{"n_layer": 13, "vocab_size": 4204, "norm": "layernorm", "positions": "learned", "attn_scale": 0.0884, "tie_embeddings": true, "init": "normal", "init_std_qkv": 0.0274, "init_std_up": 0.0274, "optimizer": "muon_variant", "lr_mult_down": 0.7, "beta1": 0.9, "seq_len": 768, "train_tokens": 330400000, "steps": 5042}
MLP neurons of a small language model. Each row is named by its layer, matrix (up: input weights) and neuron, and shows model dimensions 160-255. Each number is 500 + 50 x the weight over its row's rms, rounded and kept within 0 to 999. Numbers have three digits each.
A block is one neuron, or neurons of one layer that tend to fire together. Before each block is what it responds to, as a language model described it from the Wikipedia text at the highest values.

Responds to: Pre-infinitive verb slot. Fires on the word right before a bare verb: infinitive "to" after verbs like chose, hoped, managed, plus modals such as can, would, will.
L9.up162:558540463538476492572447534378507552478492503510444425494525529597492430435458476527492508457512560421497511488495407543488453558606468522552432486568489531400527552443460489572510523351358593508531474444515462529479451566598511516583553524451547531581460554514525482465461479578483430476
L9.up225:497508463496591541501520522543599509418629468508478581486486531485450484593610583574493488516519474429546526439475621535541478595480457479564449479484416460471518528464456526448477439432542499465462482536518511454481375409471461484560478524339550545540501476545596492527529558478507431484
L9.up411:524491455556550461535441510594522505519508453624563577469588529621495425507493547573514501524503559392434491470451486540532504478486441486563549493528479571511466406476502544534499450426488508498513497532499556484516494502566545544530488451496553591480600439541461506468530533540480495417
L9.up593:530513542545481453377505501532533541524557422522523519521471489489568464468489582530487599506482501449497579452550592460597468487505494506473534462509524501385472414574478541477554487439499504449531440454503455448487456573536505539432601575438600521547519537482391565509428476556418387466
L9.up871:538518453522568615492492503553430374441488556619555501538532473551584510474509499478604594421538436439510472532541512505499609470587470439446444527472492439452448488449432507536465532602563401416488486457547515476472481517531490621516503539434549529479449438453456571541455445477394425443
L9.up913:602463515474503528505523516468498452420529537504490507485519475484500509408495507610529551577543597514533455541567373536485521552405587519518588560470441451425500493484509506534519527447482513535466443478449469459443420504468571569542510471550524516462455619612484476556577462453484409547
L9.up968:481518485505538553566466495457507446585490427497513443461504570458582501588518520511572522495506462513513493528572543490625478560558546431594425575535460515492498531543442559453478556541534554532505498363553488463504443491548474547454494525493501492475502579500441474562517531513485388485
L9.up977:520485482444405517496534486435380482482487555497540446488460445507539476561474493474527551493455623505468425505552515590489545501469505541557492557516528489423474469431465583442511524506459510515530500405432477433495442398618429517523494515493558536537550574596584491479446429542507451486

Responds to: Word-initial fragment tokens. First sub-word piece of a split word, often a verb prefix such as per, re, te, pre, as in per|mitted, re|duces, te|achers.
L9.up28:526505413514571542576537382445429399546629574503531578424580603571546512504449449492497461521485536483518495520523505475527535436494454565447528499510513535457489546503517543578513517497432501541474458490505442498474480514517566485484492537508478466562427345419435592592553541476537452457
L9.up99:484540595432480579519483466490468448499464481515488521505502549502457418490501608566497546450521519464476516505509454403472457541512536494591487559456524507523464519465524569456430494425470591444562445520514465493359557444496556428461414382440560529491522499451469515514486500563555489535
L9.up340:524372418386451534481533421484592526427467456561546560477506473531582510490515448503449423422502554532519431582401528483502550576439485525562579584455410476492413529445508530489562397552477483440458516500485508428486466464475614463521558474427470495416568527555528509573528476513481556544
L9.up644:540453560455507500465523447586543518489614523492564549504467571484541442395469544495505488506512566530525535455479566524557566500495571439586399423530548540418504461526465512508595524496509505552472426481458510558340449486517503434485481473435585533564490535419459543528452527441477464452
L9.up647:523534544534466522484516436428509487476539456441582537559503498441504426456580590511578514514486581510470409473467532518596528436489529430580489514492549529529638535497499475467425471500533543501537443450519422571518562482645457452455510499523503480465624520480444580557425490406551496494
L9.up711:505558537529524489536560476512482497492484442443522543450557574474594472453538519430492495389554489476466580395371560500634546438484531392450390517535505541449505420470484535533445496349521480478517536502511434469453557522532526470518406503452487443491496461529554586546494490457458470457
L9.up743:510462458540519482495547410508597488463481564509493557494540501444549497440569528478513522536486591537475463421499508619479514551509494474576444511585464573495524547498464558616497475592487400536485444507489532528492530507497435533511647513544473510471553564490462522517421505468556473469
L9.up929:433504547536618496550459570556557516477501568485464430483538503447561479464533568434561516455403514519581552514524517540479590514511514550490469601517478452537607489465378542423524520446496502507466492517511524487587540477541479470523459485425432376527508430463480423555471453498553470403

Responds to: Pre-participle adverbs and auxiliaries. Words between a subject or copula and the coming participle or predicate, mainly -ly adverb endings, often, be/been/being, a: "was heavily pressured", "are often played".
L7.up288:508503505502467572467521488598565545562591435529482570579542445504574453530512463471528515471550514414459432473489528537432364437473469490477488494491560502458526561461520574494529399495505532432542506441416585421536523470508469502484519502475490434531490535506484579510460562466543450573
L7.up498:495563499510524439506407481522483566549467504457546580577447516461523479488505572502538512527500512416570485504506515502575497591478493419440440526463488503509540471513447453583527493431476556520577600519476506454523546557443516555576527560471453485509471517449527464567492506466478450487
L7.up505:519513473532369494512571495440433521487513551521463543513576459563499560436549527564614608481545546483531534517521527471523407488491507434416493517409593498506454485552535507439583471381558576407542466472479508577591437607463507541481499505519521469501570511615463556488425478562499478448
L7.up547:507591604466489481498479408478457482535493506523493499504535518545560499607500530515453629407532483475531507360462511535490523450522508495487477470492477605478565492492499564525479478488500420578551575534584565590498439591476523525454554494498494498528454507449442526540469542505467545527
L7.up608:518599542516580528484408490518625562451491535480467527502411593537529464449515476517419535435417500446467578521483544483520509462444555522438507451444459481372588446515461494496364551510471564555475453455461504548520536472571432574527405619514521468525547604480520548460539433460405510451
L7.up721:482459514586589516462566465536552607520492478541537514469508511432556536496527487474446500453519513398538552455403497530541544604474444524387424483502476539515452499623495454540500485382452559502460457503624528527508474497575506513558512512406501440523511532536486421493534478534419493536
L7.up749:428543389556433507549472464444463558508512508610477481548545518532565549553479484572527408507438474444495571409512550502520480519529497534473489528428543469572547497497565539536571402381407466472476513393458505468455475507537539485565469475519433579624503538507594470526552480549479416503
L7.up998:449582505480502447511522550489510491534449495388497548536433519518562546422518514493504464485532513470392510512431602488515531469470511548449494447408481458507520608532477539591503534554407516499486494504482581665410432526515478444568363477533490475499538519604583504506620452498471427539

Responds to: Pre-verb modals and to. Tokens just before a main verb, such as modals (might, must, would), not after did/does, and infinitive to; also to in ranges like 1970 to 1981.
L5.up346:452554511566512481512435463485480421498502494510534429536594624458526496458547491506493482464482452409540465416507537580619547478522512430562464429467531578480514551449431436531473531542569448510582478484580581568483484433461556480524532473521548481530480498534516521450518510593472519457

Responds to: Verb onset after subject. The first piece of a verb placed right after its subject or after to, which, who or would, such as cont(ains), expl(ore), ret(ired).
L7.up69:439483550479435525499528453476471500404493533652497572424437560501575552498505510454505496505569518412495511438483439535509435574451547473475509446452515474528449486506555554505551376388490474441536534573452500579425534512473563463512474444489501439433431473563595541608562462528589503475
L7.up227:517514517561547555547506451455468500508469500548482504451562593503544526404484500530563479423415469414633427484564547529525544595409433485470484486529415557525493489492485614494445455437523510498548502546429520581561506502475486460559528404504507459523442464483442489569385466630580561549
L7.up283:440456485477452561535512535407474582483519569508503518494552484552582542418449470440612483533497534443567529433465520456640431583475458555417461467429403424401561593479460552521540456408564513414543558522422526550511484551461484409519537503556516473466532538577484588542476521549533575400
L7.up452:559521573456457450538492569536505421511487536388480518495612484583572478496506533545562483470402508464481614464513531499532523621486457435448470501452514489553533469525491577555455509506511457457551463392530471541461439552528561529470477521491471471501460386500449526553510536500476538513
L7.up577:427504508465542492512510445457458553456503487592451470434568494516531534415527559497516523496460528432527453498463542548519557602478553495476446508622415408581504422428532549634497446451535556495516506558496514481448530353508529442477617485477515472489416444488437473636524393615513510514
L7.up683:618451487523523551561533465522438454497546559536432572461488503534514511448459565478582439437427446379542427422575540515507464616455501469484472474500445524531435478473460563559462435438496545448555554477452475556516489448504532482539467415490545478450415474441458462641465525562542529528
L7.up828:488470465509504465427483431446469490466486598497603533548571499556527495532514505478453444447427515455637444465447518476501544429511488394474522476468499532514435535391431453543526496470482524512551548492502450518564550501570432504489466531497540379551524544471460505518528491557465527473
L7.up1014:438495400523486500518416451531503461533476585453457456465543467517494398373424563475486554430576482452535466513511558500561537432480552477521428424572468550491507520412465556533506515456513492429457536516520597521508473492635500497502519458526431567511545452523488553501476509500491548410

Responds to: Negation after auxiliaries. Mostly "not" or "n't" right after auxiliaries like does, was, could, did, as in "does not permit", "doesn't matter"; weaker hits on scattered mid-word fragments.
L7.up49:442478456577502497431503438488565604408522449495568470550511545428474534474506510478515504530514577456575493577483518596500597531542549510451513424545474472478527465510460442487529467452409459483521498466592539592482434443482488475577492485405618495551391507454605557522508548484439495538
L7.up318:387486315426523511491510450393539600497526394466471532448485483492499411609506470466517454505471477448628470527438538551489499495514501402589515481563510454555532509519477545432500504560455547540523512491466537435567561536454517484519469483422546563601420616472591531509482462505506565576
L7.up324:494547575451495520497458485524468424561476505511552567516553466491552503446472494497464488414483526481502494561485395364575411538492530458546506509441433586481471531427471410493519550563493508460444553450485569536435472472425467437503430483440517516450504563473381462467580531547538508522
L7.up359:548382601594507562492494452463480546490504493365587504447553487557458485469467440474521517446520564481450524446426489635510534413497491432547528549430429532502560509448421498445501558459510460466443553573511492629424516555452529496529530495487597541536481537501404541460482522532452441471
L7.up458:533521508498594523472496566509495563443474511408588429543479462565530521479635537538541451543534622490574504520463482539504501449486400474557486522504396381453485443541448489406499491338496501501399543528531506436480576433418514478568556533451487419468414510527582567501581488544477498474
L7.up543:439552447546440506525487521521408566534565574492420424500585450495472481532473509576547412458518514494519469504463418455447453516462460468622449463569470518455547611453501505530545493481441439460480524411617466529458485362554557500407542548478508592516572540440533489550463514441491472455
L7.up809:399562515521486407409566440505493508500552462489575516461546482477509439514460482487543477527389602465478512569486535542443432445566520477621500504504498537386580498521524487536564547529545528475461520587580460547529528491450492515503471612474502422464562488551596404415465456497439429528
L7.up963:474433529442501469531480422488551552555536584515502513559452550444550582441465434449483418520545550491478525540448550527529499491519484555496541561507391481446451467521450536425454423478432440440543434403578508516379435494506528531499429567424527561523531654462437608474560498452510491555

Responds to: Copula and "as" linkers. Fires on "as" (especially sentence-initial "As") and on copulas such as was, is, be, became that link a subject to a role or clause, e.g. "As Abbot", "as well as", "was the only".
L9.up47:456444507532501524548511530505556582459569506475562557566538554552467591402427545414487453511521455402565511412543465490493436474515516497522457475461598614400521557443426462504412418468521577526517490472396432508493396482571518535522460562512544503560490524501564515404541548511521411529
L9.up50:553580443477486445599504495613511615566498498500502571606427575600470571533498467530469497513454523542404590520464482514388501496540481509466409533510574599472446494445544475507551458583535529489468555466515609575447469499472485564576564460549498484532545521507459462494502459461510342495
L9.up166:475489489566457497538491535550518539548516322423519526458437555479441445517567497534549469475456437508512573422491499518565449515568501438459549519535447531452562583463434545441515418539441528451445505512454583519480515512450484505451552573524555429514539545498477545579509547414520465474
L9.up214:529456450570488448500534408568459584407493519533475424464521578497472507497500550538544475478553512467501438537462503497505466428548492452508449534522425497541456464363543550507468429520562523512448501465567488528448445564476470533577501523481454418460593555541480530496558529483598438501
L9.up257:484480541572471438476542412554557524520496486514512508539575463412426554446507495439592476545484530434528591529515591459487401415536512464509480490469529511424543535560379467549486395462564510572542474522487477552502475523496493577508500522496587477462468517436437458504516487459426512561
L9.up432:484402491481455533492477465478510628567594537575379514445456420567488558501406487561588433499509572512455489542472509466495520481500444564411413525462552555422503557436450552510614404497431533483472509411485513446501424461472486434600481558575482539472437488552507517563512511569444498466
L9.up935:445489546546501435547471516494585536531450510495522401412515530569531641493521463466502488536469555481544445524389542481569530489585417514527507547474467438481670519442603563566514422494578554499439513481420433534454558492438535551586515523448388477536495493548456445514600449407507442545
L9.up988:482561522470478409462482496493499516410528505392517471486488457540518567555513422539517570467476540501495472451352558494466556453531521562442464607456508515476511483479523527502551574511528411551575476494451477364469403493524516474513469424536519518542418517443504407510440546538561535537

Responds to: Main-clause "be" auxiliary. Forms of "be" (is, was, been, are, were) as a subject's main verb or passive auxiliary, often after "which" or "It", e.g. "which is formed", "It is bordered".
L5.up736:433550549477508410505429557487510553461496503434573515485465557433644526488544465490497476455561482460476564527510536511545447467512522561472391611466538515518472464537443504537587559427634493494492542470395523597484408507566562528571503506509446497529543503510606504537433549473505426513

Responds to: Verb-initial word pieces. First word piece of a verb, mostly after to, modals, auxiliaries or adverbs, as in to enc(ourage), can re(ach), would rev(isit).
L5.up423:479523463468526531461516519527450456524424490472497514403473482438605480455431475437525448430444553438570562486486544526476475489480511408455407530489452561533487452492434521464499551423575486503498596533471490473528487506527569548538425344472455408518495466473530497540463425517528547479